python train.py --num_hidden_layers=9 --hidden_size=160 --num_attention_heads=5 --num_key_value_heads=1 --head_dim=32 --intermediate_size=640 --vocab_size=4905 --hidden_act="gelu" --norm="layernorm" --norm_place="pre" --norm_eps=1e-06 --positions="rope" --rope_theta=10000.0 --rope_fraction=0.75 --qk_norm=false --attn_scale=0.177 --bias="none" --tie_word_embeddings=true --parallel_block=false --init="normal" --init_std_qkv=0.107 --init_std_o=0.0 --init_std_up=0.107 --init_std_down=0.0 --optimizer="muon_variant" --learning_rate=0.00705 --lr_mult_o=4.0 --beta1=0.9 --lr_head=0.00428 --max_grad_norm=1.0 --warmup_steps=200 --schedule="cos" --final_lr_fraction=0.0 --batch_tokens=16384 --max_seq_len=512 --doc_mask=true --train_tokens=192800000 --max_steps=11768 --dataset="wikipedia_en"
MLP neurons of a small language model. Each row is named by its layer, matrix (up: input weights) and neuron, and shows model dimensions 64-159. Each number is 128 + 32 x the weight over its row's rms, rounded and kept within 0 to 255.
After each neuron's rows, "fires after" lists the tokens most often just before its 100 highest values on Wikipedia text that the model never trained on.

L2.up423 [ 93 147 136 175  96 121 124 146 125 175 158 170 110 149 115 199 106 159 150  39 160  89 146 150  95 118 127 181  94 115 136 103 122 124  97 143 193 115 169 149 104 105 122  97 132 141 101 164  95 130 139 102 134  89 123 111 130 126 164 100 129 139 142 137 119 183 168 139 166 128 122 156 117 164 180  99 136 125  96 153 121 109 114  81 152 124  99 123 122  82  95 140 147 124 165  71]
fires after: ",", "),", "$"

L2.up23 [118 145 112  62 137 101 171 140  96  72 155 168 174 120 123 165 123 146  79 146 111  84 170 152  85 141 127 114 117 121 156 123 130 133 144  76 111 131 176  88 144  93 151 105 116 147  76 145 166 161 114 117 108 104 118 119 119 155  94 118  95 105  84  34  70 132 109 133 115 149 110  92 141 179 124  77 116 105 144 140 130  35 109 115 133 193  79 144 101 126 121 142 111  66  78 139]
fires after: " was", " is", " were", " been"

L3.up403 [148 187 144 156  98 148  76 171 126 151  98  88  93 125 122  93 101 135 162 150 123  95 118 105 111 105  63 144 133 207 122 131 103 162 128 144 134 109 156 123 122 137 133 136 143 150 110 128 152 185  76 129 131  83 102 134  83  81  91 120 172 109 166  81  96 119 110 119 125  85 153 113 121  96 115 156 148 132  70 137 149 124  94 206 186 162 128 120  89  84  41 142  95  82 188 141]
fires after: " ", ".", "9", " made", "3"

L2.up231 [132 146 138 173 100 131 119 115 104 226 109 137 115 155  99 124 136 140  83  96  97 128 103 151 134  89 114 129  58 122 185 127 165 115 115 110 190 199 163 133  73 187 141 150 186 192  89 124 108 109 175 139 136  87 124 176 128 115 120 117 123 149 116 141  86 110 124  88 168  63 160 137 132 106  90  94 142 146  58 143 157 130  97 115 168 128 118 104 140 173 115 100 156 106 147  77]
fires after: ",", ")\n", "\n", " Un", " Stadium", " west"

L2.up510 [ 77 147 188 106 118 187  79 127 127 172 134 149 102 179 145  84 126 140 131 138 120  95 140 131 132  78 136 110 118 117 114 108 106  73 158 107 133 169 118 133 152 117 121 144 126 166  96 106 136  90 147 165 130 134  56 109 110 137 112  94  74  98  58 140  72  75  83 132 142 152 138 118 152 143  83 152 139 118 221 124 100 130 100 109 150 141 133 142 143 158 127  92 126 150  81 111]
fires after: " U", "0", " (", " P", " v", "I"

L2.up485 [104 113 167 150 148 131  95 116  83 126  70 124  88 143  97 141 126  81  97 148 144 111  60 108 119 134 174 114 122 168 107 104 133 185 148 152  96 115 111 107  94 167 132 104 139 146 163 171 103 104 125 218  84 118 117  61 169 135  89 162 124  95  99  96  87 110 134 128 132 108 158 135 112 136 142 140 154  81 167 125  62  43 141 111  91 170 171 224 159 113 101 136 133 109  84 148]
fires after: " "

L3.up344 [161  95  71 129  58 138 122 172 132 128 233 116 141 159 135 193  78 102 121 133 128 104 123 128 101 161 141  77 102  84 156  96  83 173 126  92 118 100 127 107 125 120  89  89 113 132  91 144 199 142 173  95  97  92 114 131 149 144 157  75 152 174 200 125  82  80 144 114 111 120 108 170  69 110 127 130 104 152 135 184 152 129 144 153 144 148 123 149 129 176 152 130  96  97  80 160]
fires after: " c", " as", " C", " A", " P"

L2.up264 [129 118 180  99 128 128 129 148 128 146 147  56 147 192 101 148 161 150  80 138 185  92 132 151  93 127 134 119 105 106 141 134 118 125  94 123 131 124  65 104 120  78  66 138 161 119  65 109  98 175 107 130 111  94 103 145 175 124 156 141  92  82 138 144 160 132 115 198 127 149 132 116 161 126  98 133 159 111  94 127 124  39 160 186 156 127 133 159 100  48 146  88 149 135  95 153]
fires after: " (", " ", " s", " in", " S"

L2.up138 [120  71 140 111 108 143 174 150  72  99 134 125 125 127 129 134 128 135 174 174  78  51 118 118  99 129  71 179 115  95 162 154  87 107 200 156 128 148 147 106 123 146 120  99 116 127 139 137 121  43 144 115  97 149 136 115 144 115 146 140 131  78  97 123  71 138 117 202 157 125  88 105  91 160 158 126 135 128 162 148  90 103 145 159 151 103 185 130 134  87 104 109 162  13 111 178]
fires after: " the", " c", "|", "–", " ", "5"

L2.up75 [167 115 154 140  97  98  44 164 203  81 142 156  96  75 121 157  79 140 148 116  99 127  74 127 124 131 136 130 129 156 138 133  99 132 131 174 115  21 106 127 143 157 152  81  49 134 161  90 161 172 153  98 163 178 131 153 174  93 170 116  94  85 102  78  98 182 155 125 127 123 112  94 151 172 122  74 116  91 170 172 104 149 112 141 207 138  98 170 170 127 101 144 155 126 138  42]
fires after: " \"", " (", "==", " un"

L2.up376 [110 173 142 124 161 120 118 119 201 162  86 137 202 145 130  97 127  93 115 158 130  87 124 122 156 112 106 131 147 151 130 165 147 118  72 121 148 116 133 100 118 167  55 137 127 134 142 156 145 187  93 133  41  87 136 102 116 120 134  68 133 143 202  78 162 117 103 119  76 103 100 175 176 159 113 127 145 128 122 151  69  57 119 103 133 152 122 141 163 123 110 157  96 144  95  93]
fires after: ",", " to", " and", " after", " of", " ("

L3.up22 [103 139 119 129 148 164 128 124 166 176 207 197 159 123 144 139  98 126 111 152 190 179 101 146  99 124 143 112 167 174 115  76  77  87 181  94 112 141 143  81  92 177  55 149 134 107  99 126 114 185 188  91 181 136 131  97 123 100 202 105 132 100 120 112  73  98  82 130 111 135  38 125 145 132 182  88  93 128 138 104 137  92 165 124 134 158 100  98 155 131 117  99 135 114 140 165]
fires after: " C", " s", "C", " S", " c", "-c"

L2.up299 [127 182 190 125 123 113 140 109 153 139 218 126 134 150 147 138  91 148 155 103 118 101  91 118 158 130  96 110  92 147 195  92 143 116 117 153 140 202 135 106 129 141 152  64 148 175 171 108 135  85 124 115  90  89 151 112 189 102 152 198 177 133 168 195 115 135 163 155 143 103 101 111 137 128 116 131  63 170  77 136 136 113  90 150  71 172 143 125 157 100 103 106 136 176  81  74]
fires after: " (", " T", " S", " K", "St", " P"

L2.up367 [ 91 113 133  89 144 139  88 154 168 113  95 121 118 142 132 126  83  86 178 133 123 166 108  95 125  98 146 113 141  96 122 123  97 171 137  90 134 137 162 105 145 118 144 148 106 140 166 154 116 139 137  95 160 107  93 118  31  79 149 116 156 163 113 147 123 138  92 123 107 140  92 125 128 132 189 149 107  88 153 150 102 174 131 100 166 135 143 136  94 182  72 111 136 207 156 210]
fires after: ".", " A", " The", " a"

L2.up177 [147 113 140 109 145 101  90 128 133 119 113 139  92 187 139 108  91 103  61 143  92 112  81 171 161 155 173  73 106 143 171 156 130 119 108 140 104  99 119 136 156  67 165 112 147 122 138 147 107 131 135 155 118 140 163 166 141  91 114  98 134 117  85 134 118 119 142 166  98 183 109 159 148  96 190 170  40 101  79 100  80 125 100  87  96 159 120 163 123  67 112 160 115 182 119 110]
fires after: " ", "-", "–", "s", "m", " ("

L2.up553 [ 88 117  84  81 106 147  62 152 136 135  99 140 136 146 149 177 114 126  98 151 128 101 111 108 184 155 114 207 140 119 165 132  75 121 134 119 176 142  97 115 110 124 203 145 113 120 112 174 127 134 165  87 151  59 133 170 193 136 169 153 108 107 134 115 103 113  63  87 114 129 137  76 131 142 132 124 126 135 154 130 122 148  84 185  90 209 136 171 104 134 127 137  50 113 144  63]
fires after: " S", "-", "-s", "S", "k", " \""

L2.up45 [ 85 154 113 127 123 102 144 136 180 116 131 128  84 121 118 122 143  87 102 143 145 120 114 135 127  64 141 101  73 120 170 201 110 139  86 132 128  85 115 135   7  94  88 126 113  61 144 141 148 128 157 145  75  57 144 113 178 157  93 177 155 150 111 136 124 179 140 162 124 110 155 116  74  99 119 165 118 122 100  70 101 137 142 132 141 124 162 176 170 135 131 120 191 179 131 143]
fires after: " in", " In", " con", " mid", " ", "In"

L2.up261 [128 102 139 167 132 115 144 215  79 185  92 120 134 104 146  92 149 119 143 153 120 106 101  90 114  86  76 153 121 138 101 146 163 132  97 147  85 147 163 161  91 154 155 132  86 119  77 118 180 154 107 121 140 148 117 144 177  80 156 155 119 101 154 154  71 164 112 112 133  62 157  87 120 144  65 152  72 103 123 100 128  36 119 107  94 105 181 140 163 107 141 135 190 128 123 104]
fires after: "1", "2", "3", " mid", "6", "4"

L2.up139 [159 135 154 125 108 170 107 186  95 140 126 105 131 141  99 156 187 108 125  79 101 156 150 131  99  85 144  83 137  95 128  58 161 145 172  58 130 130 146 119 156 121  87 105  74 152  97 162 118 104 174 146 123 166 118 116 117 106 133 130 119  70 201 109 160  66 128 137 108 142 107 137 177 153 114 126 140 164  41 102 115 149  92 180 105 162 164 135 184 150 143  92 201 168 132 123]
fires after: " T", " S", " B", " s", " F"

L2.up413 [ 98  61 104 170 152 103 172 126 153 158 157 177 134  93 111 137 119 100 126 134 118 126 160 104  64 139 106 106 161 128 133 217  92 138  95 146 183 151 189 143  81 169 120 101 122 128 118 117 103 164 159  61 188  98 136 124 106 183 157  61  97  99 155  95 136 144 138 108 124  50 185 133 108 187 150 100 134 106 146 145 106 121 106 147 158 139 100 172 155  86 108 163 167 144  97 116]
fires after: ",", " ("

L3.up16 [130 134  74 115 142 105 127 104 159  98 104 140 129  92 136 157 149 131 132 153 171 124  89 152 112 149 107 149 162 118 108 148 151 155  92 119 153 116 108 141 100 217 122 140 101 100 136 156  97 140  91  99 151 105 159 111 123 120 166  80 121 107  83 198 123 147 178 169  83 134 142 189 165 140 101 129 128 108 129 136  75 143  73 109 114 180 142 131 143  83  93  92 152 154 136 103]
fires after: ","

L2.up493 [ 89 100 186 100 169  82  82 129 170 187 151 142 166  81 152 125 124 139  77 130  78  93 148 170  80 112 131 142  91  69 168 116 118 121 150 101 134 135 136 104 151 114  92 146 138 178  48 177 118 126 126 131 153 134 165 126 111 146  72 118  97 116 127 136 158  99 115 170 108 144 141 129 136 188 178  96 119 156  78 135  94 159 107 205  70 168 117  92  84 119 125 107 146 165 111  72]
fires after: " (", " \"", "-", " $", " "

L3.up212 [175 126 115 154 106 181 107 199 130  75 133 127  97 173 125  74 141 116 160  93  51 126 152  95 105 133 141 116 106 104 155 114 106 100 112 116 123 185  94 103 123 185 117 108 152 138 152 184 111 107 120 129 178 146 107 151 145 135 156 104  79 159 159  74 137 101 143 124 128 141 180 179 147 102 135 138 141 154 139  47 121 132  88 109 108  50 123 138  96 138 139 117 154 191 103  82]
fires after: " the", " O", " a", " The", " abs", " an"

L3.up548 [143 112 125  59 130 114 135 187 109 140 151  67  83 209  83 177 148 119 114 170 100 114 139 116 126 151 130 154  89 144  84 191 143 133 125 120 173 141 169 136 120 161 161  99 171 131 106 138 170 134  82 149 149  55 179 121 182  78 130 205 154  76 134 146 111 160 123 113 127  58 128 160 184 116  65 144 106 106  91  94  85  96 101 147  94 182  79 186 145  91 183 108 139 151 155 104]
fires after: "–", "2", "-", "ip"

L2.up508 [166 192 129 159 156 162 161  91 105 166 121 131 128  71 150 122 112 138  98 109 146 104  90 196  87 114 130  98  80 139 163 142 160 149 129 109 125 124 149 134 116 143 160 155  94  98 195 161 191 105 146  99 111  76 118 108 103 115 131  91 143 114 194  92 114 165 150 108  93 126 143 165 137 158 177 116 109 146 164 142 255 104 143 147 135  65 133 148  67 144 117 140  82 140 135 130]
fires after: ".", " ", " −", " ."

L2.up466 [128 118 126  98 128 162 123 109 165 110 128 115 128 110 129 123 109 110 159 182  92 164 143 114 165 119 144 145 116  87 159 147 158 138  93  85 112 140 149 127 118 147 102 210 154  83  78 121 129 143  84 162 110 156 139 161 136 163 193 121 165 150  88 169 137  96 125 117 159 111 137  53  96 176  81 197 111 124 147 153  90 147 140  88 132 118 137  84  92 177 123 127 109 126 171 116]
fires after: "S", "A", " A", "U", "M", " UK"

L2.up64 [129 111 103 168 166 108 141 195 209 127  66 125 183 120 167  80 136 121 196  89 102 131  85 138 133 190 124 130 100 124 158 155 103  82 186 149 144 100  89 124 157 158 129  62 190 137 148 102 135 128  95  87  68  68 135 155 130  91 185 127 214 104 133 120 126 144  74 101 115 150  53 136 187 134 138  90 158 114 123 138 130  98 119 134 108 109 124 126 164 144 134 110 141 125 136 150]
fires after: ".\n\n", ".", " ==\n", ")\n\n", "==\n", " ===\n"

L3.up195 [153  99 156 139 154 108  55 126 129 225 128 153  84 140 126  58 110 143 190 158 126  99 159 146 153 103 128  98 102 142  69 159 121  92 129 133 143 164 118 202 111 141 121 188 150 198 113  83 113 156 134 129 124 147 147  88 154 151 148 106 117 103 163 148 130  79  46 117 117  80  94 134  62 136 106 156 132  84 125 103 134  90 148 125 144  91 106 109  91 188 174  84 148 101 192 171]
fires after: " V", " F", " part", "V", "ice"

L2.up313 [118 151 163 135 166 103 151 202 109 122  98 102 104 127 161 137 112 120  88 117 176 107  96 133 122  97 152 181 162 167 100 134 104 108 146 110 137 123 160  96 146 136  97 120 143 161 122 148 101 137 164 159 105  86 152 123 162  91  68 176 145 109 187 170 124 140  98 234 133 138 104 153 124  94 170 106 159 124  60 108 163  94 113 135  92 158 191 107  97  77 146 124 170 156 140 154]
fires after: "|", "-", " ", ".", "–", ":"

L2.up422 [ 65 118 182  89 132 187 116 153 158  73 168 148 124 183 108  70  93 159 138 173 129 104 105 119  87 152 131 139 112 163 133 108 176  97  96 146 146 115 134  85 173 139 105  93 127 117  87 152  97 133 100 161  73 187 127 130 107 186 134 131 155 146  75 125  77 204 117 159 113 164  86 169 108 140  90 126 138 173 132 134  62 131  73 122 107 140 131 115 129 154 140 145  82 107  79 173]
fires after: " ", " ("

L3.up146 [161 107  73 130  97 158 157 103 190  77 135 138 189 155 139 124  57 147  94 151  83  77 142 127  98 143 109 111 133 139 161 163 185 109  93 130 126  81 139 149 149  96 112 119 134 114 190 141 111 151 140 163 105 107 176 158 123 151 159 137 103 143 121  97 118 128 109 117 111 118 137 145  67 150 118 105  94 125 167  47 164 164 120 144 123 109 136  92 114 166  93 115  77 180 101 121]
fires after: " A", " B", " a", " M", "A", "G"

L2.up225 [105 153 117 138 158 108 120 144 148 185 157 177  60 148 173 136 116 159 119 169 138 137 109  95 122 124 104 153 129 115 127 119  77  82 105 109 138 174  35 127 105 146 135 144  84 155 172 125  99  62 139 172 144 121 135 125 117 182 199  54 175 113 161 172 117 130 106 165 165  86 105  91  87 137 119 193 118 109  84  87 141 181 113 100 143 120 131  56 159 133 150 103 180 139 141 121]
fires after: " F", " S", " V", " D", " Hon"

L3.up162 [ 73 144 177 127 132 138 165 138 123 169  93 103 143  96 149 132 104 128 137 183 133 126 128 110 188 115 117 158 179 163 101 138 153 127 184 120 121  71 134 130 128 149  91 132 119 138 188 166 136  82 121 112 169  62  88 148 127 195 122 144 166 118 127 113  74 172 145 100 135 155  89 164 115 154  96 183 114  77 156 128 109 122  70 160  99 128 183 148 161 158 134 114  67  83  95 147]
fires after: " ", " exp", " dep", " conc", " inter"

L2.up566 [107  67 133 118  99 144 115 125 139 171 137 152 138 159  68  93  98  74  70 143 133 111 101 127 146  83 109  85 137 157 152 118 107  42 178 157 156 169 114 122 117 165  92  83  81 163 152 184 107  91 112  96  96 128 106 107  81  55 118 140 148 135 174 118 128 105 153 112 109 142  80 135 143 162 173 171 128 179 135  94 120 159  98 138 140 123 204  99 160 145 129  96 164 193 123 130]
fires after: " a", " the", " A", " B", " T", "M"

L2.up46 [132 113 108 127 107 134 138 154 108 118 152  72 103 168 121 135  89 102  99 171 136 147 125 125 130 144  98  85 125 159 164 146 158 203 110 156 149 123 138 109 129 119 122 156 163  93 186  88 152 119 125 104 139 167 124 179 142 143 151  84 109  86 109 149 160 109 122 142 151 100 116  73  87 114 124 139 120 142 165 133 142  86  94 200 167 192  88 178 106  81 182  88 163 128 111 109]
fires after: " (", " \"", " l", " ", "–", " L"

L2.up597 [ 96  86 104 222 137 134  55 201 119 112 114  60 131  85 124 128  79  96 117 100  55 104 103 168 111 122 146 198 125 169 141 173 160 113 115 168 178 136 111 131 146 105 125 126 157 154 105 123 139 124 120 108 123 157 103 128 133 110 180 124 152 100 118 148 130 111 114 118 107  85 151 153 131 134 133 172 145 122 134 110  93 125  84 135  72 184 177  99 182 100  84 143 156 181 102 137]
fires after: ".\n\n", ".", "==\n"

L2.up201 [ 75 155 151  99 150 174 158 160 106 124 118  82  97 101  76 151 103 135 105 175 132 174 118 193 196 136  91 133  96 100 115 137 165 100  80 104 133 112 119 135 168 166 127 126 135 138 177 126 149  99 113 149  50  59 168  82 101 125  98 165 183 130 126 123 105 157 100 162 133 103 159 161  75 187 130 102 177 154 127 152 167 153 112  83 148 205 122 120  95 151 131 128 169 154 118 146]
fires after: ",", " ", " (", " the", "."

L2.up630 [159 107 194 115 200 131 149 104 200 155 144 146 118 176  80 138 137 124 144  78  62  87 149 149 133 114  90 115 112  92 167 116 130 212 143 152 114 115  86 106 178 123  72 165 148 148 130 103 105  84 127 140 100 159 115 107 121  94 107 122 143 104 122 221 117  77 102 214 128 178 160 138 132 124 137 124 157 131 109 191 146 121  92 138 146 168 127 157  22 148 138  97 117 144  78  90]
fires after: " (", " H", " P", " |", " \""

L2.up186 [115 174 137 132 159  60  98  76 116 123 137 165 147 163 120 184 138 121 139 128 150 148 166  76  91 163 147 153 116 103  90 136 107  85 138 133 101 182 106  98 156  79 120  79 130  86 139 130 207 174 163 129 110 116 116  95 112 141 138 108 186 128 111 123 167 127 130 121  68 156 125 119 170 164  98  88 139 111 221 122 157  48 140  95  47  98  67 123  86 133 131 157 135 123 120 173]
fires after: " was", " is", " /", " the", " were", " be"

L2.up622 [129 130 112 201 169 122 169 175 121 128 106 129 137 145 111  81 156 142  96 139  90 114 122 189 101 127 176 140 129 109 110  87 132 135 117  99 136  78 150  82 141  81 156 176 128 149 137 116 157 157  79 103  71  72 137 121  62 166 162 135 149 130  99 120  96  73 115 107 153  95 196 150  62 180 156 125 179 101 128 148 164 112 156 132 129 145 135  99 143 131 142  84 127 136 168 167]
fires after: ".", " ", " −", "-", " N", " ===\n\n"

L2.up560 [133 112 142 113 110 155  71 159  86 105 195 180  85 147 164 121 108  92 150 134 144  96  92 128 166  45  86 161 129 121 178  94 113 192  96 135 122  96 100 111  59 115 155 131 165 122  92 126 110  88 126 186 156 147 121  86 140 125  84 150 166 163  99  78 147 178 160 159 151  95 106 123  80  69 203 140 115 113  73 147 184 177 128 155 111 171 124 110 136 151 116  97 138 137 106 121]
fires after: ".", " w", " Sw", " re", " Gr", " W"

L2.up195 [114 102 122 145 172  90 159 219 176 170  90 137  59 173 127 120 132 151 130 143 144 105 155 137 109 159 101 152 131 111  86 154  65 140 146  85 118 129 121  88 108 177  95 152 135 122 119  88 142 112 123  74  53  88 119 111 102 133 107 152 145 152  67 151  66 152 139 157  84 138 179 105 107  96 119 162 114 159 154 142  99 103 139  81 182 132 150 162 143 126 155 118 107 118 102 107]
fires after: " U", " In", "In", "-", "|", " in"

L2.up72 [115 118 165 165 126 118 105 113 176 143 166 143 118 119 149 207  92 148 125  91 130 108 131  97 117  93 217 166  71 192 138 137 147 144  84 105 129  29 139 187  88 134  65 137 148 113 109 168 120 106 155 143 131  88  59  89  86 127  97  94 134  69 120 148 128 123  24 144 125 148 132 134 122 143  94 111 110 122 122 118  93 103  97  88 178  78 121 138 140  88 155 133 165 136 152 135]
fires after: ",", ".", " ("

L3.up15 [ 65 102 138  81 121 120 137 112 155 123  85 179 115 122 133 172 127 118 114 190 117 158 179 156  68  80 122 170 118 115  98 137 188 133 124  62 171 156 168  90  73 145  94 144 131 156 136 142 124 122  55 144 112 137 144 117 176  75 146 201 148  95 155 106 110 120  95 142 140 105 196 139 160 104  83  93 165 138 111 156 115 119  92 119  29 113 110 171 140 106 109 110 170 141 151 109]
fires after: "ele", "und", "ab", "ip", "h", "–"

L2.up545 [153  24 123 161 112 163 129 177 142  82 153 114  98 153 127 127 140 129 193 118 121 110 113 135 104 170 135 137 184  79 112 154 146 132 165 122 114 154  38 149 166 193  81  93 137 107 125 155  94 139  83  73 126 158 150  62 110 114 159  59 131  76 130 172  84 133 165 142 157 124 102 163 108 161 106 141 129 102 130 107 129 118 144 178 127 118 157  67 121  98 117 144 169 121  78 174]
fires after: " ", " the", "ure"

L2.up324 [189  88 125 145 140 118  72 102 147 162  81 151 148 116 147 112 172  96 160 129 127 127 148  95 186 138 107 117  71 132 126 164 132 146 136 119 114 103 154 147 138 168 139 143 142 182 126 117 135 133 150 132 116 131 195  84 112  97 151  75  94 106 118 155 170 117  84 139 129 172 109  93 140 139  79 108  90  73 134  98 146  39 167  70 121 150 146 169  84  61  85 139 210 157 138  73]
fires after: "2", "4", "1", "3", "7", "6"

L3.up570 [ 78 128 175 179 102  76 162 126 138 118 136 124 129 117 179  96  64 123 149 165  88 148 125  71  77 137 157 151 123 181 109 147  97 162 105 106  84  90 186 120 101 115 103 129 141 156 138  52 187 114 171 142  67 125 184 176 112 107 129 129 148 137  43  73  89  78 151 160 132 142 156 140 122 104  97 147 110 144 133 112 133  95 135 175 165 130 110 150 176  55 112 139 122 162 196 139]
fires after: "-", "|", " at", "\n", "978"

L2.up585 [107 168 127 113  83 172  98 150  82 123  96 119 123 119 135 166 102 127 128 158 150 126  85  61 110 131 157 151  82  60 134 143  74 152 141 128 165 108 171 117 143 188 113 122 113 109  99 137 133 145 158  93 193 139  86 125  79 127 162 105 111 143 133  81 154 134 109 139 146 158 144 113 133 109  69 115 119 146 184  90  99 133 116  74 142  42 108  96  87  94 142  73 139  80 144  82]
fires after: " S", " a", " s", " an", "O", " A"

L2.up334 [130 161 116 120 124 128 113  82 197  93 130 131 127 119 161 103  90 135 146 136 144 125 151 157 181 118 121 124  71 127 174 133 103 165 141 143 105 123  91 126  94  97 165 126 136 134 116  93 121 121  88  68  89 135 161 143 142 186 144 133  87 163 110 174 144  94 154  67 126 178 122 115 125 117 153 142 105  53 140 106 147 152 162 109 145  76  92 112  26 136 156 144 110 123 153 178]
fires after: ",", "M", " A", " am", " a"

L2.up439 [ 85 174 118 158 131 162 109 112  75 154 184 129  77 149 155 111 122 146 152 154 121  75 107 146 134 119 161 147 125 118 156 176 130 146 127 161 138 159 145 135 175 165  85 153 164 136 143 170 154 137 123 135 135 126 125 187  96  75 228 140 154 104 161 179 134 105  98  96  86 122 114 144 109 125 167 109 103 183  72 128 130 140 123  46 181 115 183 103 114 104 164 175 106 151  74 127]
fires after: " K", " T", " S", " s", " Sh", " st"

L2.up546 [158 114  89  79 142 137  72 163 130  68  94  84 109 116 153 129 136 217 124 139 129 100 130 165  87  93 103 144 147 116 158 102 114  96 173 140 149 118  79 126 146 168 113  90  84 144 131 119 184 108 139 133 129 157 126 120 116  94 137 151 119 116 126 106 114 126 170 184 160  73 171 148 143 125 119 158 148 174 132 130 115 179 128 119 144 154 178  89 110 153 150 118 156 136 145 149]
fires after: " A", "A", " a", " f", " t"

L2.up380 [137 172 137 190 153 123 151 108 100 178 170 146 157 160 140 100 150 139 122  96 142 101 196  77 105 129 210 146  87 116 164 122  98 158 154  99 143 155 162 140 143 111 151 139  87 149  40 107  84 121 126 167  93 183 178 104 107 137 126 115 109 120 150 135 112  62 133 117 148 137 112  92 102 149  86 147 183 173  93 113 127 129 104  81 138  76 157  84 132  99 146 181 179 141 138 118]
fires after: ",", " the", " is", " there"

L2.up520 [162 118 133 137 148 147 151 120 117 116 163 136 174 132 159 139 146 194 102  82 166 134 152 131 153  72 117  98 127 127 179  80  76 147 102 155 155 138 163 115 124 193 106  97 124 134 100  98  78 102 141 114 138 121  84 134 103  91 144 129 141  92 154 150 167 140  87 160  56 188 144 150  85 177 190 135  86  99 104 191 148   7 126 111 166 117 144 125 171 124 102 151 119  97  86 204]
fires after: " S", " K", " v", " s"

L2.up462 [117 146 121 137 149  60  87 153 157 175 125 111 147 143 159 207 107 161  95 171 178 140 145 118 149 127  94 154 103  92  93 141 119 115 147 116 149 137 120  71 142 180 139 119 126 140 154 104 140  79 120 109 104 129  97 121 141  77 143 129 126 123 117  95 149 115 101  97  76 191 125 152 134 168 157 161 136  54 152 183  94  66 113 197 110 140  92 191  96  54 176 138 121 126 141 126]
fires after: ".\n\n", " (", "-", " \""

L2.up182 [143 173 135  86 200 138  81 129 115 139 120 158 158 170 213 138  55 126 122 163 115 127 123 129  71 106  78 129  88 134 154 129 121 198  96 118 153 147 200 115 127 150  97 223 137 160 125 141 125 103 141 148 110 115 166 172 123 140 154 118 101 145 131 129 139  42 130  44 102 126 136 110 135  93 100 137 123  99 143 137 107  79  94 151 128  90  63 134 145 137 187 138 118 116  78 135]
fires after: " (", "--", " on", " \"", "^{", " in"

L2.up165 [153 147 101  72 171 124 121 113 186 106 184 137  97 122 105 124 147 100 149 113 114 137 140 100 197  91 138  83 151 112 165  76 190 145 186 120 129 110  91 139 102 102  89 164 214 103 131 120 115 138 131 126 131 147 160 170 112 120  85 112  70 128 114 165 136 133 150 145  77 130 192 125  76 106 156 107 113  96 136 164 123 182 134 169 119  80 122 143 186  86  52 177 101 137 113 134]
fires after: ".", "=="

L2.up338 [ 80 149 140 108 148 118 168 192 162 124  94 104 182 104 105 131 102 100  84 132 146  78  79 104  92 115 113 127 123 150 105 108  98  68 135 114 120  81  64 158 193  83  88 127 145 168 137  34 127  95 128 122 132 118 123  96 103 104 102 107 162 134 174 139 158 105  90 167 119  94 148 135 137 142 162 170 137 135 128  61 120 181 123 130 216  71 160  62 124 123 137 158 101 172 100 158]
fires after: " \"", " E", " A", " $", "A", "E"

L3.up144 [ 62 137 106 102 190 120 148 176 114 182 159 119 114 107 144 133 154 139 106 150 117  99 106  94 112 103 130 110 182 129 117 171  58 124 132 182 188 123 187  99 141 155 138 121 142 114 126 191 113 111 163 157 186  84 161 146 171  85 160 100 175  99 117 103  95 186 137 147 125 157 122 158  79  69 136  94 126 122 114 207 107 160 118  60 124 107  92 177 168 115 103 129 166 180 112 155]
fires after: " \"", " (", " un", " H", " Th", " the"

L2.up619 [117 141  86  56  83 168 114 152 134 107 116  72 184 142 166 125 129  83 167 133 158 122  91 153 147 131 147 190 139 122  89  62 106  92  87 151 110 145  97 112 114 124 158 120 161 198 146  64  93 151 110 131  97 144 139 140 123 158 182  53 143  88  98 128 133  93 121  84 137 124 106 100 113  87 131 133 160 122 190 144 112 168 142 132 134 102 117 120 228  90 111 159 162 133 113 179]
fires after: ".", "==", ".\n\n", " the"